config.toml
n_layer = 16
d_model = 192
n_head = 3
n_kv_head = 1
head_dim = 64
d_mlp = 768
vocab_size = 583
activation = "gelu"
norm = "layernorm"
norm_place = "pre"
norm_eps = 1e-05
positions = "learned"
qk_norm = true
attn_scale = 0.125
bias = "none"
tie_embeddings = false
parallel_block = false
init = "trunc"
init_std_qkv = 0.0361
init_std_o = 0.0361
init_std_up = 0.0361
init_std_down = 0.0361
optimizer = "muon_variant"
lr = 0.00531
beta1 = 0.93
weight_decay = 0.03
lr_head = 0.00555
warmup_steps = 69
schedule = "wsd"
decay_fraction = 0.748
decay_shape = "linear"
final_lr_fraction = 0.0
batch_tokens = 16384
seq_len = 512
doc_mask = true
train_tokens = 228500000
steps = 13947
dataset = "wikipedia_en"
MLP neurons of a small language model. Each row is named by its layer, matrix (up: input weights) and neuron, and shows model dimensions 80-175. Each number is 200 + 40 x the weight over its row's rms, rounded and kept within 0 to 999.
Before each neuron's rows, "fires on" lists the tokens most often at its 100 highest values on Wikipedia text that the model never trained on; "fires in" lists the words (lower case) most often at its 100 highest values on Wikipedia text that the model never trained on.

fires on: "ame", "st", "ort", "as", "am"
fires in: "name", "against", "areas"
L6.up186,205,177,177,161,158,176,188,106,137,205,244,239,199,247,215,192,138,222,175,175,236,179,163,251,138,251,168,175,180,305,237,184,162,229,197,209,150,264,144,248,260,208,248,201,158,209,217,249,204,222,207,195,198,137,189,252,210,194,217,200,186,246,244,259,183,219,268,253,194,150,172,90,248,184,189,224,196,142,205,187,203,195,139,244,211,181,231,218,137,219,210,175,127,201,252,141

fires on: "av", "iv", "ost", "ue", "ort", "ed"
fires in: "have", "given", "having", "giving"
L5.up694,165,143,192,180,188,179,237,189,246,242,184,169,266,147,221,254,147,141,268,252,151,190,198,179,192,241,240,239,180,193,231,123,202,238,145,258,111,193,155,220,202,192,122,240,158,205,162,227,222,208,230,153,285,217,182,149,205,199,221,210,117,162,268,190,171,224,154,269,161,144,238,212,216,147,192,284,174,159,160,229,208,218,181,220,178,247,151,217,196,165,232,217,192,161,182,170

fires on: " with", " by", "ith", " of", " as", "us"
fires in: "with", "by", "of", "as", "within"
L11.up571,191,208,121,296,236,98,191,224,177,160,204,183,226,233,209,181,222,270,229,175,207,228,97,251,187,167,171,176,253,180,139,190,186,214,191,184,269,221,185,178,225,146,211,198,190,197,177,261,217,116,222,215,131,176,228,151,231,217,181,221,231,185,179,285,115,231,192,220,192,168,189,139,196,245,183,235,209,198,187,202,189,142,191,155,152,246,238,179,297,283,177,288,227,140,277,205

fires on: "at", "n", "il", "ch", "ational"
fires in: "in", "national", "french", "film", "theatre", "great"
L4.up51,153,229,218,187,256,276,177,136,150,194,261,182,178,161,223,222,209,181,161,268,121,195,149,140,275,225,125,182,206,293,189,191,257,219,194,181,253,251,203,258,146,184,222,147,191,211,200,190,269,219,204,99,200,171,217,141,164,203,262,144,152,241,183,178,207,194,190,160,176,168,194,208,249,238,168,243,204,198,159,172,161,228,225,130,162,271,158,195,225,191,173,225,208,138,168,176

fires on: " from", " to", " with", "d", "e"
fires in: "from", "to", "with"
L4.up546,135,174,157,268,231,154,219,216,167,131,248,216,169,184,162,144,106,214,166,196,211,197,177,265,164,185,213,249,194,186,242,220,229,142,166,195,95,166,231,213,248,268,179,273,217,221,225,199,215,230,164,226,211,215,193,265,191,190,216,181,241,231,248,196,249,231,183,209,243,148,171,230,216,183,212,169,199,210,169,125,193,156,234,130,181,192,179,260,221,249,226,250,231,189,170,272

fires on: "am", "ame", "o", "if", "os"
fires in: "name", "named", "wife", "no", "james"
L6.up210,157,195,256,231,188,196,175,124,249,227,246,188,214,174,217,154,193,152,140,231,275,252,183,272,209,197,210,222,184,201,228,97,122,239,273,168,149,204,168,195,228,151,275,129,140,162,273,209,141,262,182,235,228,194,148,237,259,118,119,181,256,189,213,254,146,165,203,250,173,222,161,171,183,222,170,188,176,193,156,199,211,188,224,222,165,262,207,266,89,202,276,236,188,193,234,226

fires on: " pl"
fires in: "place", "played", "playing", "player", "plans", "platform"
L4.up247,168,158,209,268,322,276,170,236,190,163,104,167,158,161,209,144,229,207,187,177,205,205,172,206,224,280,269,212,225,146,229,167,252,240,194,195,230,254,213,213,240,185,224,183,132,156,208,248,247,173,210,159,175,248,212,232,215,215,180,183,176,147,240,159,190,213,225,213,202,211,202,246,207,206,238,210,169,186,257,199,152,189,208,240,251,159,133,154,151,252,194,149,160,151,139,170

fires on: " with", "el", " of", "all", "cl"
fires in: "with", "of", "field", "called", "for", "neither"
L8.up405,149,302,219,247,215,153,240,180,202,276,179,220,220,170,187,214,188,196,160,180,193,140,207,290,237,184,180,163,195,197,227,223,231,273,199,176,247,267,214,164,238,186,320,148,207,201,173,211,165,143,248,261,193,197,168,186,225,173,185,269,175,207,173,213,203,133,190,188,280,139,132,168,213,159,121,186,180,208,208,172,167,153,219,150,200,215,231,262,207,232,159,261,230,207,230,184

fires on: " to", " not", "ou", " with", "y"
fires in: "to", "not", "you", "with"
L8.up590,127,146,176,119,154,158,230,225,101,267,156,191,207,223,198,208,163,203,188,186,210,151,172,249,182,154,201,175,185,238,203,193,204,163,231,247,121,155,170,216,203,213,162,198,233,216,177,211,230,217,212,159,232,168,201,227,238,189,253,163,221,209,224,231,183,191,252,244,205,139,122,203,136,211,168,238,236,216,208,101,290,197,187,255,247,181,128,259,240,199,257,219,117,225,213,265

fires on: " at", " to", "ia", " from"
fires in: "at", "to", "from", "jia"
L9.up83,206,161,157,273,208,167,223,108,163,243,212,176,255,222,209,196,199,225,157,218,240,212,141,224,132,180,259,190,251,184,203,205,244,120,172,194,196,289,122,189,244,210,247,242,173,180,182,242,196,234,244,256,259,209,238,254,233,160,250,186,159,160,230,202,230,154,196,217,328,195,187,168,154,115,162,106,210,159,116,228,231,128,190,177,206,172,151,203,262,285,219,206,236,172,221,205

fires on: "s", "er", "av", "e", "ort"
fires in: "its", "three", "have", "large", "generally", "given"
L6.up58,166,181,231,199,160,223,145,171,213,213,154,210,167,131,260,303,213,101,265,203,123,244,254,115,219,136,204,195,170,208,265,215,177,209,172,200,158,208,224,291,169,248,184,164,233,253,220,159,214,207,223,150,225,182,206,219,216,224,219,172,179,208,211,174,205,211,187,259,185,152,154,229,171,184,181,180,209,174,193,184,155,221,212,195,138,162,223,157,220,167,264,198,220,235,138,249